config = dict(
    n_layer=11,
    d_model=384,
    n_head=3,
    n_kv_head=3,
    head_dim=64,
    d_mlp=1536,
    vocab_size=8192,
    activation='tanh_gelu',
    norm='layernorm',
    norm_place='pre',
    norm_eps=1e-05,
    positions='rope',
    rope_base=10000.0,
    rope_fraction=1.0,
    qk_norm=False,
    attn_scale=0.125,
    bias='none',
    tie_embeddings=True,
    parallel_block=False,
    extras=['capped logits'],
    init='normal',
    init_std_qkv=0.0265,
    init_std_o=0.0375,
    init_std_up=0.0265,
    init_std_down=0.0133,
    optimizer='muon_variant',
    lr=0.00136,
    lr_mult_qkv=0.4,
    beta1=0.9,
    lr_head=0.00603,
    warmup_steps=200,
    schedule='wsd',
    decay_fraction=0.726,
    decay_shape='linear',
    final_lr_fraction=0.05,
    batch_tokens=65536,
    seq_len=512,
    doc_mask=True,
    train_tokens=349700000,
    steps=5336,
    dataset='wikipedia_en',
)
MLP neurons of a small language model. Each row is named by its layer, matrix (up: input weights; down: output weights) and neuron, and shows model dimensions 80-175. Each number is 128 + 32 x the weight over its row's rms, rounded and kept within 0 to 255.
After each neuron's rows, "fires after" lists the tokens most often just before its 100 highest values on Wikipedia text that the model never trained on. A number after a token or word is its count.

L3.up1053 [135 156 146 153 190 169 130 170 155 181  94 100 131 188 174 146 129  94 120  90 163 127 130 154 130 135 127 176 140  97  64 106 101 140 183 168  92 161 125 122 120 107  70 122  77 111 130 149 106 135 116 116  59  83 138  93 119 169  95 170 127 163 135 106 218  84 142 103 170 106 150  66 163  54 127 107 114 133 127 114  79 126 140  95 102 113 123 122 117 155 115 113  92 224 201 138]
L3.down1053 [166 125 108 122  98  67 114 111 196 138 126 108 119  93 201  89 205 159 144 152 143 109 102 113 158 141 142  59 149 185 152 180  96 182 131 108 158 111 164 119 118  99 229 108 188 166 108 172 168 100 112 114 172  84 100 157 105 186 139  74 133  95  99 170  34  97 111  96 151 145  82 210 119 220 103 155 143 175 130 141 132  89 142 131 116 124 123 132 124 149  97 165 127 112 125 107]
fires after: " Apps" 16, " aff" 11, "F" 7, " cons" 7, " v" 5, " Ref" 4

L5.up618 [ 71 118  70 107 119 143 101 120 215 135 157 174 179  73 113 137 151 153 152 122 138 125 108 173  76  80 119 104 102 128 163 161  82 137  84  73  79  94 113  96 134 209 133  84 113 155  93 130 116 137 196 167 121 131  85 122 126  76 167  94 148 114 138 182 104 152 183 164 191 134 129 138 134 100  88 152 116 129 156 157 106  93 172 119  71 110 164 131  89  65 143 183 133 134 145 145]
L5.down618 [115 128 176 153 138 101 153 178  75 138 129 106  81 174 124 115 128  98 133 135 144  81 104 118 151 147 114 147 155 122 110 104 150 155 218 197 138 184 148 110 123 116 127 197 108 163 135 120 146 137  70 127  35 119 166 162 138 147 122  94 118 144 153  81 136 109 139 172 105 123 113  74 174  97 121 115 170 135 154  97 100 205 128 128 242 148  96 107 141 159  90 170 163 140 164  99]
fires after: " |" 26, "|" 17, " Team" 6, " sale" 6

L4.up101 [122 142 147  94 106 141 165 149 132 158  96  99 104 142 123 103 104 105 177 115  56 159 127  88 152 122 100 109 104  74  97 127 106 177 122 143 109 166  78 171  57 136 131 164 197 167 189 101 173 150 181  81 100 144  71 135 130 143  66 157 118 136 132 138 148 135 138 176 143  47 122  90 136 164 154 109 148 175 183 173 140 125 121 141 159 142  95 137 155 162 136 152 104 127  93 158]
L4.down101 [ 94 191 139 146  86  85  94 144 119 154 121 160 132 150 103 164  88 132  75 107 143 106  97 116 104 137  76 137 158 128 120  97 159 165 142 140 179 177  59  87 154 147 151 119  33  98 110 174 134 125 173  98 153 167 139 123 160 191  69  73 126 129 197  65 163 169 179 115 122 154  94 170 144 180 138 129 127 152 187 155 105 133 228 143  63 127  93 138 137 109 115 148 105  98 144 162]
fires after: " the" 26, " football" 7, " R" 6, "W" 6, " The" 4, " swe" 4

L6.up1528 [159 155 110 117 126 112 171 148 169  87 167 122 105 122 121 125 166 141 199 185 117  46 124 110 147 176 110 140 121  65 115  91 152 142 162 123 161 141 110 168 111 143 135 151 125 115 179 132 153 128 112 129 110 152 137 155 104 152 112 142 146 141 121 142 140  71 135 135 136 141  90 179  82  80 129  93 149 113 181 155 161  83 152 136 190  92 112 156  76 111 168 104 111 110 138 118]
L6.down1528 [126 134 155 123 138 164 116  86 132 159 137 153 117 166 144 113 135 144 109 114  41 158  78 134 131 125 122 164 177 128 106 100 164 115 175 120 123  91 125  92 117 141 123 193 141  94  96 129 130  89 185  80 144 123 122 127 134 165 136 150 163  91 119  97 145 134  87 162 121 123 157 105 106 149 116 143 148 201 111 111 136 185  40 116 119 102  85  54 115 155  88 155 127 150 106 148]
fires after: "." 54, " ." 5, "," 4, " \"" 4, "\n" 4

L4.up140 [164 143 129  94 153  90  92  87 140 184 166 135 153 148 127  98 121 154 173 131  90 148 138 143  84  80 157 163 127 112 154 142 145 179 129 134 140  87 126 116  93 122  86 138 100 107 106  99 157  83 156 124 137 108 127 148 178 145 115 167 133 185  59 150  97  79 159 128 111 121  53 156 173  77 125 156  96 116 134 111 107  72  72 161 135  74 153 143 110 146 125 209 122  97 135 120]
L4.down140 [105 103 108 123 130 122 158 146 143  64 147  91  99 128 113 120  94 120 159 161 124  97 109  85 143 137 137 167  98 186 140  52 117  67  72 174 145 180 131 150  79 172 160  97 136 125 120 128 108 108 154 127 118 143 133 119 106 128 198 127 167  98 201 135 130 198 147 136  86 118 155 152  65  89 110 124 111 107 126 138 180 148 173 142  92 111  97 129 129 118  97 109 146 144  68 134]
fires after: " the" 24, " his" 16, " (" 10, "s" 5, " life" 4, " her" 4

L4.up1008 [132 151 103 178 146  89 133 133 111 130 123 133  44 120 140 137 143 146  60 110 134 133  79 160 156 140 138 124 187 100 133 118 135 175  34 148 133  98  99 170  63 126 106 101 108 110 106 184 104 211 131 165 149  98 159 197 108  75 152 153 139 153 131 159  67 169  62 123 128 128 155 137 122 149 121 149  73  83 131  89 128 146 139 115 173  96 142 119  89 129 106 197 171 136 140 142]
L4.down1008 [146 113 138  96 117 119  94  68 170  80 161 110 144 133 133 126 127 162  81 166 103 144  84  96 114 125  69 139 108 132  66 117 208 171 127 107 171 166 110 150 152 132 161  79 111 140 146  85  60 154 103 132 160 148 116  91 111 100 115 137 129 120 148 114 126 185 105 109 190  63 106 110 154 122 148 116 139 164 161 203 159 133 190 110 168 120 121 170 143 145 120 158 111 143  63 145]
fires after: " fa" 30, " br" 10, " fo" 7, " Br" 6, " Bro" 5

L3.up1229 [179 110 120 150  90 165 108 130 122 135 102  96 101 151 164 141 174 140 170 145 176  98 121 161 110 142 107 112 125 137 160 123 121 159  84 150 145 156 111  70 168 108 177 131  82  64  98  71 111  93  93 150 108 118 166 156  84 148  64 129 142 153 146 118  93 169 147 156 195 110 137 152  83 149 125 177 129 131 162 154 176 173 138 133 204  96 175 212 139  65 150 165 101 174 128 157]
L3.down1229 [108 160 145 171 136 107 131 109 131 121 117 182 127 118  98 113 132 129 120 123 155  90 138  31  94 127 167 128 127 156 104 162 134 114 163 108 109 107 155 218  66 132 105 169 140 176 149 173 165 122 125 162 167 170 169 109 138 119 163 162 101 181 109 165 173 124 201 133 111 141 170 157 128 141 131  89 144 143  59  97 122 101 165  96  56 187  94 115 104 143 120  83 147  83  64  97]
fires after: "," 56, " BR" 5, " At" 4, "R" 4

L3.up1175 [140 176 159 121 169  64 122 147 115 134 117 119 104  83 165 123 119 176 144  73 105 127  94 160  95  57 142  78 136 132 137 121 124  96  67 140 111 132  90 149 141  94 115 156 121 166  94  91 144 143  89 118  93 160  98 112 186 132 121 107 129 110 177 119 128 119 134  46 209 131 160 132 131 117 167 164 160  66 163 142 120 112 152 108 142 132 125 111 118 144 116 133 173 120 173 197]
L3.down1175 [ 77 115 108 143 100 175  80 154 111 146 157 120 107 161  96 121 159  88  96 183 149 102 137  91  83 163 112 117 113 124  68 125  90 164 185  76  76 110 134 134  98 150 115  52 153 149  90 157 104 109  99 147 159 113 146 145  71 125 121 154 151 149 144 131 102 147 113 106 158 105 142 162 149 206 129 116 135 125 130 123 133 190 173 189 102 195 126 201 123 127 150 144  71 149 156 103]
fires after: " Jr" 17, " St" 12, " Co" 6, "T" 6, " Sal" 6, " Sho" 4